config = dict(
    d_model=160,
    lr_head=0.00774,
    schedule='wsd',
    steps=6174,
)
MLP neurons of a small language model. Each row is named by its layer, matrix (gate and up: input weights) and neuron, and shows model dimensions 48-143. Each number is 128 + 24 x the weight over its row's rms, rounded and kept within 0 to 255. Numbers have three digits each. A neuron's up and down rows have the sign that makes its largest values positive.
After each neuron's rows, "fires on" lists the tokens most often at its 100 highest values on Wikipedia text that the model never trained on. A number after a token or word is its count.

L2.gate766:106092130117154086124151129111156158139094147097138085128134113127159111152127081124110151166096129144108072091111100151094135169109143139124096099091111158129133105122118124126129125105139153104116133129144163124138110133123141156121109153111113118161120141131108145092090111126122130114
L2.up766:100099123112088122142175088119143174108087133142151133131126124145176133090143041122132128124126128102102121137166138147125100110116192150137156143096176106168136161145072054161137111124115121121110137131106126124121107121132121130150093127076142105132110124120081162104090111158127147131
fires on: "za" 14, "gue" 12, "ous" 7, "American" 6, "mal" 6, "ve" 6

L2.gate724:161175123115159160134098128126120154146164175114073130122122093112111148139126210114135120119142145087131097136082131109097085141132069129088102119143137120124124113132135163148134137132110112108146128111104124145111155162167106160136113097139102115110152120108121100103103151144121139110
L2.up724:118115101138121164154119170132136129140117135112109133131137097137172119160094188135096178129101100098172122138115073136145108083135110087113123147099111120125146142158113116178111114107126156170113132130094122141117152134136104108102103094130123112092122095141152119077125134124126111121
fires on: "mi" 26, "itch" 9, "tern" 9, "ep" 9, "ock" 5, "ight" 4

L2.gate523:112101131120161098122149137147126123140110202146147114143143156130136135142124111162104103133136132085139102136135143141155142115133156117143140104108131120141112126132118084130081139126117128115090189156145124102110109096175148136153128118114104128130143134114131130156158123139151109122
L2.up523:110175137100149115100158137118102152123089124074129145098159183125120123154125184146090130108171169150107079125118162131143154121166138140112167145117134137129147082125119138139142130119123145142143151129149105130114122141114155097110147164098127133103133125123112143133131147162134135079
fires on: "et" 17, "er" 14, "ic" 8, "gg" 8, "ph" 7, " to" 6

L2.gate615:131145131122120154125131156132105115126143086168147122111153110152118153145142122133125129158148168152163109165144115144130152129155138112138149121131117127127140115108130123150124144169076151135089133167163117112159151103119124140147125161117130113101101114136116123153120110100132109108
L2.up615:141127152132109117115107131130157088138108086145121098138134134126129145129126201045131089138119103124139158179122114138142113134142111089130144135098139185119092110176093107114148161133136158120101157148096133123137158151137099106086119169132128104147114117133123093122149095122106132135
fires on: "S" 28, "ex" 15, " Stadium" 9, "sen" 8, "D" 5, "ach" 4

L2.gate787:156107098120118128162149131125149130129107157150132161082128099151129110115164131121120129161143122130132140154117116138134113103098105132205159130102103085118106123131109119108124087120136113160142125105144160082104112103160157151180137156110115107105111119110118089094129143157124086112
L2.up787:122121149130094130153109105119115129083104159122137183055134122108179138130124145112105102162117077141128121113105121124134158106103109120165155128107088119134098145143125108140125111084132108168104109124109132104137113082127107123147105117138140085173128080119132123128099112129124120094
fires on: " set" 24, " make" 18, " took" 11, " taking" 8, " take" 7, " split" 6

L2.gate272:157109138102124163129116135123154134151121141123123098134107160138141134129163151121134110134116108113123102116138164104147149083126142127084110094150163106145159137122148149146122146127096192104140123101115150101131120117134112145154122112094106146157140121147143130094102129133118116107
L2.up272:162081113124098081156103159144124134135128141139134121123100139155129113128146097087089138113116109144086122109139131180115157164100132139096151113085129139115134118115181156146172133084123106143150119144121126113145118123172125156146156100140115103109153095178102165146078157097141166096
fires on: "er" 26, "ic" 25, "en" 7, " up" 4

L2.gate358:134108174133131130138166151106143109106107112130144156175118147180112120150191157106142143121124150103126116144134109136133130084113113160098123102118135079168158128128099142084114180178126118145111114144204086160108127150109132125122152148148138107128142163104162110137079146102093083098
L2.up358:137107140093155165130132189103081128116127124115129131129161097125123150144097150123083120122116111150164091127070134138104139109107155139097112099182136149134110127142102126084144150119116112130085109130169116164102132138130125143093165116096124109123088162098168100168102137134081116172
fires on: " average" 17, "der" 13, "s" 12, ")" 10, "ter" 6, "ct" 5

L2.gate180:124116151115124150121107144097133134137137127148123108116091148117106096152129120148142167131154105103110099136150129138138144126166141109150133101109115160131139098094142124151123122141142088169145134150144112161174153144123128156141184129137155098146064120111105102126133144124099130105
L2.up180:160121135086082171152130160119118150127119148150148113076086071084090116126103149174104132149146128118136088111125128125139174136118173125119107100125139173139150117083129110143117123127080185126146089119117128124161147140109130184113114120160134078131106132093101120145159134153152108125
fires on: "d" 15, "t" 14, "st" 13, "re" 10, "." 8, "ably" 7

L2.gate588:134121125113140152121077141149134117105065129147108166118159137154184111136130153105114128117092132143133115109160079168170108123116133159124147145131101147194149133120136148121100136148133124119183116126163112115120136103119149118168141098085123128116125104159133134149122180141091115101
L2.up588:137125116146168179124109144109176150137136100147102116130101150136124147118134118130121127145097118176130120186124127135122107140135136139092132128139111133120106139172108123100132157139094170112151120104184141177177177123129150110104122170135140143150165103156144130141148149089139176095
fires on: "r" 59, "mp" 11

L2.gate750:137153102133142194131147126151127107137116112086087109126110162157096103186119132113113131110142133122136134112127082099108111137106136125146133164165140139119128150113098156095126130141106109099106120099111130100139142143101096134120118101178147117151142104129171090123139134127117148106
L2.up750:111096147093100120133142152113142143132126120151125148074162122132157139163114177115072118101133160121128104076101104181127139121083154105146138100151113128158129137095103116118141174159133156081096140096160107142132085112137125101143153149135148112126113153133115126098110076134111090130
fires on: "c" 33, "br" 12, "F" 10, "NA" 6

L2.gate261:127125101172088136146136122122149133138111127083150175125131137122130116150132116136144173111110094123084138163148177102111179117082152148154128124091165151123149119132115115097111096109117098100124128152121140150088068139109163120152123147139190140146106161137177132120140162115117134109
L2.up261:127094162143096146107141097108125134126104114084101156125113132121083135126141118135111141123125125141107149143150144118147113139148134122112103115111160184148081140191128160085090087119174127139161128130096123069119095142102162116129161163133094125139144139169144126123129129126139119118
fires on: "ing" 26, "or" 16, "ri" 12, "qui" 7

L2.gate454:139159119148109138143109117100139127157143103100097152118153152119118133123112122141123167127120142137114138182106169136146115110162087128141139120140100092124165137140125123143192136169124102136140135130081133087125113108118107139147119101179135144096109131141095091134130138138138113093
L2.up454:139140133116081150121113121151141135129115134135088141119165098137133143137151154151117183104130111124045123094079122157142117106104091119077120120120120111118129165115150134155130135108119164163074142066111149116116104118091137162117107098123143143158130109143125164128126114094149165114
fires on: " three" 26, " many" 17, " two" 14, " several" 10, " few" 7

L2.gate43:126145134163103175128140151128134138118115123121131152121173109148127116132113143074135079093163121102075144114132111118134155121104173139137146170150098091148165139120139116124139146142132110162163135128145095080109079083088130105122108108140122125134136146157131158080105136142147123112
L2.up43:153157115121101139118124126115163168170152157157153171127130134088103136141119143123122143106143134124166161145100124117083162144120102157119130151055142120106136124159104132109121121149132101140128137106174109106158121119093156112136145106139094107096113132123103125085104142119124097129
fires on: " bi" 15, " Sch" 14, " Bi" 9, " Ch" 5, " Nik" 4, " x" 4

L2.gate88:100137160131101124158122118180144128102088157141160153100129127087128095132106204144075093114118133102144131137114080125093144130119129126136155123144118147154101118145128105104149105112126106091096125149143145144147138157123133177114110132106092133137184088152118137155130104112116175144
L2.up88:132148125102115150129139062133122101109112177128170143114129161095107095168167149129091141097137125145153129081141133102100143104104127147152159091126095150153117104126128136150114093119144102138139119145142106167136137145116112176120106122102138111125173137140127122134130148131102135174
fires on: "é" 35, "z" 7, " van" 6, "je" 5, "ze" 4

L2.gate553:154141164120185153098117141114138145120130109118139128090144114136136112163144138166112096138116140160152134135090124121134133094137163145159160155136088166155145164133110124130081102097144141077186081146138146117129137110131131158108117148129178115150108166131140140098151084117139128113
L2.up553:108113194107145157137132102128130105128124124106084149076142181126104112105103134092106093162109171140142132150150124109122109088134156138160100135145143120136110126144151148107135120155116101132125120171076141127137128140111151142136137136092122117134097162141121146129150095112169050145
fires on: "z" 37, "2" 14, "9" 13, "h" 11, "3" 5, "4" 4

L2.gate337:122154115204133165124139117111136135163151130148180128107107134142143131158121135099098123116079128118108113135133126147149106135125078125109116104149141094130131156167082158115122162108141159133128148139130100144141168130147117121094109131125146169156152131167157103129105130126138164106
L2.up337:145186121152150153113105100137126107116113138168134107128108148105162129160181116152149126140127154087137119148135149111182122146139135124134122116158133169109140147124132082151101129150149123155107125154137080157164127102115094136141112110078165104130139177113121167166127130103127156137
fires on: "ie" 23, "ian" 16, "ia" 8, "en" 7

L2.gate138:134127149135099140086195103104131114117096145144141159109117119116126144125130160121089118134162108163155121128141093125166133142112138093124123114128116100121130076157152121163154117115084140153144141132133115163102106168095142078136137189115128126156134111174150147125139123130141149155
L2.up138:112114147156079120129149140146101080144135175077141150101084130151098127150100162120136130118145130132130125113152114129116130155135186131107135128137115150149106131139109093141147094113115108125107135144102133112084154167136145187143128129109111090071113154127133122155142097140110165143
fires on: "et" 18, "ni" 15, "to" 13, "es" 7, " Championships" 7, "ro" 6

L2.gate365:101122129148134154110131129139097104128124119109115116131123189145153083157156133128099147130143139135117136109090141108086116145101128128120163163105154121178126127142097170147093152118091114092133105177086124141140150118139108124094152161099147123135117140133157156086122120079090157105
L2.up365:121134134139167163160140138125155125126100127151143114133148094089142107136155169125103124086098125095162138104112103177126138133099137113156124094148139101105115117119140170164153079137141141112140068126087170161080101141106147172091137125147119135124107104165093125136148103099129104122
fires on: "ig" 25, "tern" 18, "z" 16, "u" 8, "it" 7

L2.gate450:119104139140173154136082118123120102133091138132148142122123102097126122119104132077137145169112171091082135080152154133115160126123120092122143156143107145169097157151157110096099139109131117113152155159115197128100110140124158107115160139114139164162150110174147141120142131105171134124
L2.up450:110124112105161108123131133127132078126124084108102102124111147094146117125117123125188119139117184143077156143154151110159125061118163118166152100142078123132141118106135144109111113154150140129157149140146141108127134141102130107119125126107156154137146125127123114167170121140163091126
fires on: "ward" 20, " also" 13, "h" 11, " ===" 10, "han" 6, " later" 6

L2.gate330:127127136120129153150167140150152107151132115145118106170119095153145139114113149175164151132152137108090144130126107186093152149117146133134077143162117158128154126116094129139133128132132110104138162158136151138169099133133154135115099169129135104180118127110190125119123102126141174114
L2.up330:160121153080174153158109123132150068123150127130128080155138115174140128124120141171167149122108131102116128110086150156076128144145099149121088163160157131137156129090130091165139170136106140099156186163133137114113128154124118133096098150093136141172144117097156125125147137130163206118
fires on: "N" 54, "H" 18, "ency" 7, "tion" 4

L2.gate654:144094133131149151178089101199148144125146143172128129149117137138137076130083123144113134137105122134111114121097129138116176119141109124128157120060135127119115169148129120181119125078120141147124123169132133089129149132134117102134107157109153126137122120131137148061159075127168124136
L2.up654:123152128102145132112112116164140121129141106131109196158184111072141129136110101116064160112137105100115107157155142106100133142139099147145140111094147154114100148149144155111129101146161151155120125173133112159124107142147068071156147158123101113100128125104107151079134104158132108131
fires on: "am" 20, "K" 11, "ang" 8, "ong" 8, "k" 8

L2.gate508:127129127096126127127179130099133093150162127155122136156178117124098108108134141102137174142119157093123133124128089131150101120169086075110138132105130136184130157127122142110114107144094118127119105120130103115153151113115148105154151180092171097136100114146134096091115137114101111168
L2.up508:074101134153122160157127139154096135124121118124157103123114104135116129142152151118131089137118163167112136121140101138130153124118141119143144160104139180138121113120158092139170128110128117107100129112148141107090129144191106139092118124125136103099103181145109110114143110104178082128
fires on: "se" 33, " only" 30, " first" 18, " next" 8

L2.gate273:116105083146127154108130116100103137146125126169113170122172102129218129157120115098139148159142166120114147110149149112131123114150105127111144138113144168158138150143124140170099134128114141106143177114164129146146120103118173097124163128068110162131134111149110108130140145111126133143
L2.up273:165108138090172116121109127129136156111154144151132141128104103160100129130097166097099123143132108184133119113102148143151170107115076156114121090129122115088113140127161165132166083122121146082142138115117151143152137107136120137098096123155119132126114080091113116108155127172097181140
fires on: "a" 34, "t" 17, "ill" 5, "il" 5